python train.py --d_model=512 --norm_place="pre" --attn_scale=0.125 --bias="none" --init_std_qkv=0.0223 --init_std_up=0.0223 --init_std_down=0.0 --lr=0.00956
MLP neurons of a small language model. Each row is named by its layer, matrix (down: output weights) and neuron, and shows model dimensions 341-468. Each number is 500 + 25 x the weight over its row's rms, rounded and kept within 0 to 999. Numbers have three digits each.
Before each neuron's rows is what it responds to, as a language model described it from the Wikipedia text at the highest values.

Responds to: Prepositions, infinitive "to", and "'s" that open a complement mid-sentence (difference in, cost to, aim to, there's), plus verb-completing word pieces (ass-ume, invol-ve, achie-ve).
L5.down212:497517545467510493487513514493444476505499495490494497489495481503498558461523524524519512504488461459508558474504475481464494486525481495542513489503523507498535502464490517500576487521511516552491494494471444480477560488571523545479517498495508478510466492514498532480472482503496535505519492477520448464530491527484428551486467495451514485524509465497496493507515479529464503491485

Responds to: Word-piece tokens right after a one- or two-letter word start, often a capital H, G, W, St, as in H-om-epage, w-inn-ings, St-an-ley.
L4.down1371:496488478499491502500488500492483494494432489512514503515509490459523531497506489496511515487501457519452484530546467531521473463497525487504499552486523475449508539472483497504429452512522491478487521440491439471535488486496481484498472541551508487471504520458506495510513525506535477522524492518525538475553458491478523498509507497483471540492493491510544471509533468481489524474475

Responds to: Mostly "and" joining two nouns into a fixed label or role in tables and lists, e.g. Liberal and Country, footballer and manager, Written and directed; sometimes inner pieces of personal names, like Giovanni.
L5.down440:527473481510534490469535484504503512473514489515508507486521480478487529501483494518460525505460487509512459493481444460488524473517485494491470410484478502505501543516485509483508479470493516467493508478511545516531514484514539478486485516514527511519488517504474488484492474509489526476504488485501479518500505525510507554500505495488486525503502479470485532475425520470514516494520

Responds to: Numbers, pipe separators and punctuation inside table rows and semicolon-separated data lists, such as sports standings, election results and years of birth.
L5.down496:450506510537491492511504505509509510510459487539483508473525502529505512505505501523506479499464499452512503470514505549477468514480510460511459540502491522527495531505509472503526513551510533512483506490524527496494486520473524527489495546507501508505509473495466533521471545487486502465480485528497474536446506460546487508517460486520514497491527487511483535486498466490495469483479

Responds to: Mostly the words to and for linking a verb or noun to what follows, such as appeared to, music video for, loyalty to, shot to the.
L5.down1032:486500501503502550556439490487472508529475497533483485481446505502470508453474494486521494475564517543515535486524505514555471532532547456504510488524496484472513511461487499466510517431542492486493500497495582502474489524437497477487521499479477480483485484523517509508490520515478500525535543492503535562465529529507478482472454479497527476491512509506550509493521536478460478500492

Responds to: Word-internal pieces right after a lone capital letter that starts a name or word, often in tables and lists, such as A-tl-anta, F-el-ipe, C-ul-iacan.
L4.down663:506478513502470486559504509495456539521523509469452453462498485517477498480450508578477543470491477559496522489522480471505504504485470506483496498471535479455512487518483531516502527493504498500519528519516533496506542484514546470520505485513466489547508513506523487498515520491527486523502483494537512503526464516518516519506486482514535499531457457504531494475480500517556514484529

Responds to: Word-continuation pieces right after a one- or two-letter start, like m|ind, L|oc, M|od, F|ind; also en dashes in sports scores (103–105).
L5.down1415:515496503511534496449484512491475468504522465506522470505489466506469556538512472454500486504533544495542503477521510511497504495558499500481505533465468520524511494515499485519504518511521504488474504472493505465497519512489516513518504497494517512517517526447508525446517507507480525531528504493519461524466498458534473453509481475494488480504519519497518492521472529481493453456458

Responds to: Short subword pieces in the middle of long words split across several tokens, usually after a prefix like re-, in-, dis-, comp-, as in aff-l-icting, inc-on-venient, comp-rom-ise.
L4.down297:480466514467527510530465484500444500535468480485513477459436458522486499496497503495515521503527517583467518470517545547486536537504463507469508453459458499536504505511503485491515493481530536509519465555482556466526534501514524515560479491540492523525518509516492553561462475470474528490496496498499517482491489494474512503508517482505537481506491460500523561489512479502489501445516

Responds to: Prepositions like in, at, to, of, often fused to a preceding suffix (molecules in, majored in, moved to), plus In/at starting words (Influence, atom).
L4.down391:497484529551484475536515480486480520495516526531484527540500476443501478516547533514552473550526522461492482484510483514568491471476546507488513510504518484515535496503542521530500532468504500512487545451524504495515541532469510545491503522474473479513469490505472463496495506503483502519495433477516504519502499530488486513509473505536479489508481503514497528519438466485464525465522

Responds to: Separator tokens after a day or name that lead into a year or place, like the comma in "August 2, 1909" or ", in" before birthplaces.
L4.down454:516452500497516517492520522466448484520506533464500485488488491496527523507474482531528465492463506518481515494507518470481505489493489489493483516532523509540491490512497450530495529534509510482499490475559489457499498500519462524492507531529461476512533505516480521481493491531501479451488503507482533508505468474511472546508476444525502482499466501504513507498455514463485481522492

Responds to: Middle or final word pieces inside people's surnames, often after a capital first piece, as in Sch-leg-el, Ha-hn, Gober-t; also fragments of other proper names like Karls-ruhe.
L4.down290:476493500535459486491503492544511543482469487480522478489544485473472486478486477456443488512515505488484477572485498472527529516542484539483503462496462523465505490556509493502510458511457512496496482508508515499514492492529481485502485530499475474482480439501486524525477504488502504480519507485490473508457502498528508475534502484509519510468492481511529514456467474444538469475489

Responds to: Diffuse: content words or word-starts right after a verb or preposition, mostly in building or object descriptions (rear wall, painted cream, on fine vellum).
L4.down129:511519475497522492501527505499516535522477473515528487509570545470457500514498489516540498501517478466502474484525482526529498525520483503499543530543465478542522570478484496502542476515528456546459519482522509525512527562492531522516513510471475499511509528475522506524512452485522487455518473467520469495518451491503521482524505476477508434489490468477448512468487518493539511501522

Responds to: Word-initial or mid-word fragments that do not complete a word, often after the or a, e.g. int-end-ant, the prem-ises, the 2-025.
L5.down1481:502466493481517547523518478515500495472488517487497548499491471500522508471486448548470467515497538520487523499495507516504542516460548440469559508506515513515493552458467540457484488456481504499525528494488545535492509501544493532500512516483510498498538513564487529507510499496521509526499539493517515473482486537519482490529494461479542519496509516503505488558493520509502518494456

Responds to: Fires on words that come right before a base-form verb: infinitive to (in order to, able to, decided to), and modals such as would, can, may, should.
L4.down471:536474529475523475493483490507520522446536535514473548469539494498512492499530496509509517526491476520487504525485491476453491496466485491513476526478463482483468492491525520524537492463489487525523498509524499487502550464513475490541441520531491488530466512573477566509521503520524501477509492500513477503500497468525518483540496522471528498482496547507487486475519531464523505532528

Responds to: Second word-piece of a capitalized name or acronym right after a lone initial letter, mostly H, as in Hoban, Hyames, Hewitt, HRD, Globo.
L5.down606:521485495462515519489491512557531463504476527511512497524499533524498499545500502480484518512495512513531502510524515501502486493516515467455484487493467486510451518484482506531535465491500474558525541499525490500511468480508523548483485519525523451480531485561472545500505531518495519490491483507485495511463515477521503526493472502484522478504513461476483505500491483542470491515520

Responds to: The conjunction "and" or "or" right after the first of two coordinated nouns or names, often fused with the preceding suffix (liquids and, Harold and, hunger and).
L2.down649:493474492519504505480505513517474468497520465508496468525516515474511468535494505500510497542503531446472467484476484571511490469494504542497458510510506481498472528492440485502481500511469459508509527494483498485549520458488491486525507498496524501509500522507509469490509501478446455448506490500506531491503504523477515457548507456521466546484480418481468513500533434508491505499506

Responds to: Separators ending one cell or field of a table or list, mostly the pipe "|", plus semicolons and colons, often right after a name or title (Li Xiaoxia |, Navigation |, Prize money:).
L2.down1293:482546507515451494542475490496533513518518512490496520500503553488492481491514466497507496481493434460473502499538530496460509503476483491528460488474450524510525493458475512503519504468463498486498460507491554465482508489526545489490495512513502531483468504499495482514484494477495488492520463504464506448511531479491536493481541523525466541486481501484481529486493450476529455502474

Responds to: Prepositions and number pieces inside sports results, records and stat tables, such as lost in five games, .946 fielding, loss to Auburn, unanimous decision.
L5.down698:486489505475521555494516504462507471493486489493481470477476481499504490481494471504521530489545512527440503442514518495508530488529481508487499513490505505502496439507487555522428488458497477437489462532532516513526468499512494488468496495506520504486478486499518550493485474475527495527507474530506434473545485493517476506482490520533515526500505497474516466508542474474488507497474

Responds to: Words for competition stages, placings and section headings in sports results tables and season articles, e.g. preliminary round, Quarterfinal, First leg, Cup, third.
L2.down93:510488497516459492523516523473502494469510494469496522553554449467471489482489485492483508492437502483481481527502481476496559503497486484536486513520529480482504541470517485549493516507516497491480509473504501502500540501495490494491514543540400513459529498487486479502505510519492549561491468516521480501506485472472494527538533524455516505465509536476483503478489492487499468545507

Responds to: Mixed tokens, mostly cells and fields in tables or infoboxes (Relegation, Division, reg.) plus mid-word pieces of Chinese pinyin names (X-i-ng).
L2.down1291:504528510515510482525442525504527492471475466510527490493511538488487565492480476469471494497515527520465536533496522559521481504510488491488507483535500513525485474500529467544479518542477502506484529501477526507529483503468498474517517475543499505511505504496511466500505476510473489486507516501519517516495542481467492508519482472472463489499527550483508524517499537517506508490481

Responds to: Short word-opening pieces of words split into several tokens, mostly " f" and " Le" (federally, freshwater, fodies, Lefebvre, Leeds), plus scattered " gene" in biology and species text.
L2.down1359:546480481498488503500480503530496504503543503484475489501537502448509467502471479472506484523548516475500520442511526482490524453532538523483502505519528553510469538513512474508524477491529530541515485490471464512482503496468497500495524525531514501438493501466471540446498477487495497473520530468477499514506453504502507553534529449486478505470530484510445473486495492495514544525484

Responds to: Fires on connectors between numbers in ranges (from 2011 to 2013, between 8 and 25), digits and separators in table rows or version dates, and second word-pieces of section headings (==En-tertainment, ==Ass-ociations).
L4.down743:496499461535495500440528492476454518482490496479480515502539499463512519461491514547454494462475572496468505491505481527506476474549487494474525506519478463505518491475483529535515513539510536485528473480472469500485486457491500542482450459517516483502493510535518481498488516496501475516505487475465559519506539503487510485495484508493539505540486500464466492503522540471524477475475

Responds to: Auxiliaries, modals and infinitival "to" that come right before a base-form verb, such as does not, will, going to, able to.
L2.down1175:503522479500488484548427534479490490489494455512461532465505518494537542552519476551473510512504476495488482502519487486503492478523455461488457485511466451510510532503483520482499556500487482505516542545455496484524506481492483501509492512513468497480437488516463484521513500512489483507517517474524453514532493497509494536515472513481501499508510488514498508486513492536517480534493

Responds to: Word pieces, digits and "in the" inside formulaic Wikipedia text like census lines, coordinates, climate tables and death notices.
L5.down325:512513556450471492477492487498487479518488510504528513503508490481492529514521503487468522531527556479505523507496549464511548505475484483492504459478494489513513501495484492523454476503544527571465473458523530511507516474488513490538521509504522416504536461492483493486511509527542472546515499522519530527422467511507490522519480454450497476476490498504533533512498490520494500517511

Responds to: Word-piece tokens inside a partly spelled word, often right after a short opening piece, as in sp-ir-al, lamp-sh-ades, redd-ish, f-ric-ative, graph-ic.
L5.down1194:521522461454515514472534506475480498465467535552500503481479497487514497500501516511455464481524494530535554462535517523506411514490515469546525509517465519493529562519503487467485490507513515501504485543496457459476510518514481488519482484547511525485491493475501541506562494496502512463555508503507493499541518513522480488526513508468489513507478504493554537491491503526534475473501

Responds to: Generic nouns for organizations, groups or labels, often after "the", such as label, school, club, league, band, company, team.
L2.down310:466495507481520487486477510463519499505519518494483482556483476524483494498484512491511498475481467511538517487520506493458503500480500530533500534522488481532512477532512445514518482498513504516483495466488468518463536487552518521470497490539500496523472535561477497515502482499477501515489507471477516534474494486506473526490458537517512521484483497469514448517496521520414489503514

Responds to: Middle or final word pieces inside multi-token proper names, mostly Germanic or Dutch surnames such as Schlüter, van der Duim, Gobert, Commerzbank, sometimes inside ordinary words like stomach, ponds.
L5.down1533:527521508497528533436536503503479519517500516541473480498475504525510524537530488484468495479490443477473509499482495528498478500493509518520554465474526518501507535496511475516491511475513508503481478508531479508465515483473454534494487513498491488527525538524475519510533490469511481518488494501516503482480499483464476486504515519467484457508524470512455500492448482458501488494497

Responds to: Numbers in pipe-delimited sports stat tables (scores like 128–102, season years, sheet numbers), plus connecting words like at and an in fight or season summaries.
L2.down98:502539526512497462500508514505467486480551449456536503475506485492460529465530490496465503487489475503519527509492508533475506474535545505497532483509455456476488512508503485458525509517495464533482448512514488464515470492500524449478504467487483536472530476481495498470515525499527518517513498445529494520471497475510476524501515528544511541495508497482502542499459546482539476524539

Responds to: Pipe or semicolon separators and the digits beside them in numeric Wikipedia tables such as league standings, box scores and election results.
L5.down1137:476496504519494521551491485520462507447508469544501491471490468476524488499480508504522516531471462513490519526499473494518489439491513481510525518496463534488504482486507473515524495509486539517486500499487527495461448480506499533486489478492491485562551499475505527506480474494518507496460500486502499444485463465477501498449485542556525476478532537497473513483487502518467512479513

Responds to: First number token right after a table pipe, parenthesis or separator in tables and coordinates, e.g. 0, 24 in "(24 May", 26 in "26.94718".
L4.down1249:487500501513486492536467537481510507511449499501539522494535456452485491481508511514524510549534473521503458548518477495494531501505504495496502489457489500481509487463525531518496523470479532507466498515516482527480456469497519457530493490480521492458472502480489462518500538509471528509492496525523460502519503491530513493505514533504502573496532532481483468465528506499495521525499

Responds to: Modal auxiliaries and infinitive "to" just before a bare verb, e.g. she can do, Bomberman must chase, tried to defend; sometimes range "to" (orange to orange-pink).
L2.down105:549513521499482502497454508521512462489540509493460537464533521473513513533521444490501489554499470517489507525492501459472496471475473466483484535475492491501511502480515508547504478480482511512553509518478497505504510483506476519531479482493498514544468494574485524482500500495526483529479513505464454516516507483493503503496471518501481496446475496469519499493470519496526512522563

Responds to: The first digit of a year following a full date (born 1 October 1968, on May 4, 2012), plus table numbers and some mid-word fragments.
L5.down682:478495466526468521498503502466468504436492560464496504509478495470541524502507476521478473560526464528490512509560511439538493498474525495511517524477494521510468496509467500511513497479498468489506457506462464511475480524527540465528504487544471485457506515492525509496491521494498468487501504519516464520501540552517494513487473504529490492518519497508544513476483491487542465528498

Responds to: Opening word pieces of longer split-up words, often Latinate stems such as ext (extends, extras), equ (equation), res (resolve), inv (invested), conn (connects).
L2.down713:532499502506475522485508461487476478518543495552507537498476442505498457535517509527535525492510479546505524518520515520492555478488479491497468481485477506486504482495519490458522511496491477555477525541532491524487524474480522494547505474499496513546509497522512441540516509525515506575498489458507504563473501479539508510522495511512522478491528461486499522517539487506491502502560

Responds to: Nouns ending a noun phrase in census, demographic or administrative text (husband, families, land, villages, subdistricts), plus word-final pieces such as ens and inn.
L4.down1157:476527530485513501486461481488488483531500541524523514521525505514471470475445520529482509480493491509498527469542547500490506522537545517489458489522498501525507488505527501554472567544498511489502492487513453525499467557459478505497496505462496523489495521539536526469475495489447481502462520514516511487479478515516485496514498461504465537485535516503526490491463483536475469489529

Responds to: Connectors like "and", "by", "&" inside short biographical or credit entries, mainly between two roles or names: "actor and director", "portrayed by", "Schwartz and Edwards". Weaker on birth-year digits and table cells.
L4.down1348:509467495498526509476521488517510489521552484520523521530490552500547513517482509506471475456460487472540502472473527492525487508491506484499493500526509541457541520483537515513519535490510439507464464479516518528505490503529513476470505497503484497492496518498448543500486518498455492442492517494531518545505481471544532505530561514487465499527515505514459512481483466504476490481531

Responds to: Tokens just after a line break or heading that open a new section, infobox field or list item, such as As, Languages, - Current, Other.
L2.down1524:550521493474500532498539519483506518515576472469495489490506523533510511457525490543504481493545475500495496493532444490507538483507484519473482465542497486472538503500474463520521498512513505500476488515503533460488478499518510468531482474491506506472475481493496507479530508516498456487525505465494519479484458505511503507485475545470514513463509460496480464499496497529491548502486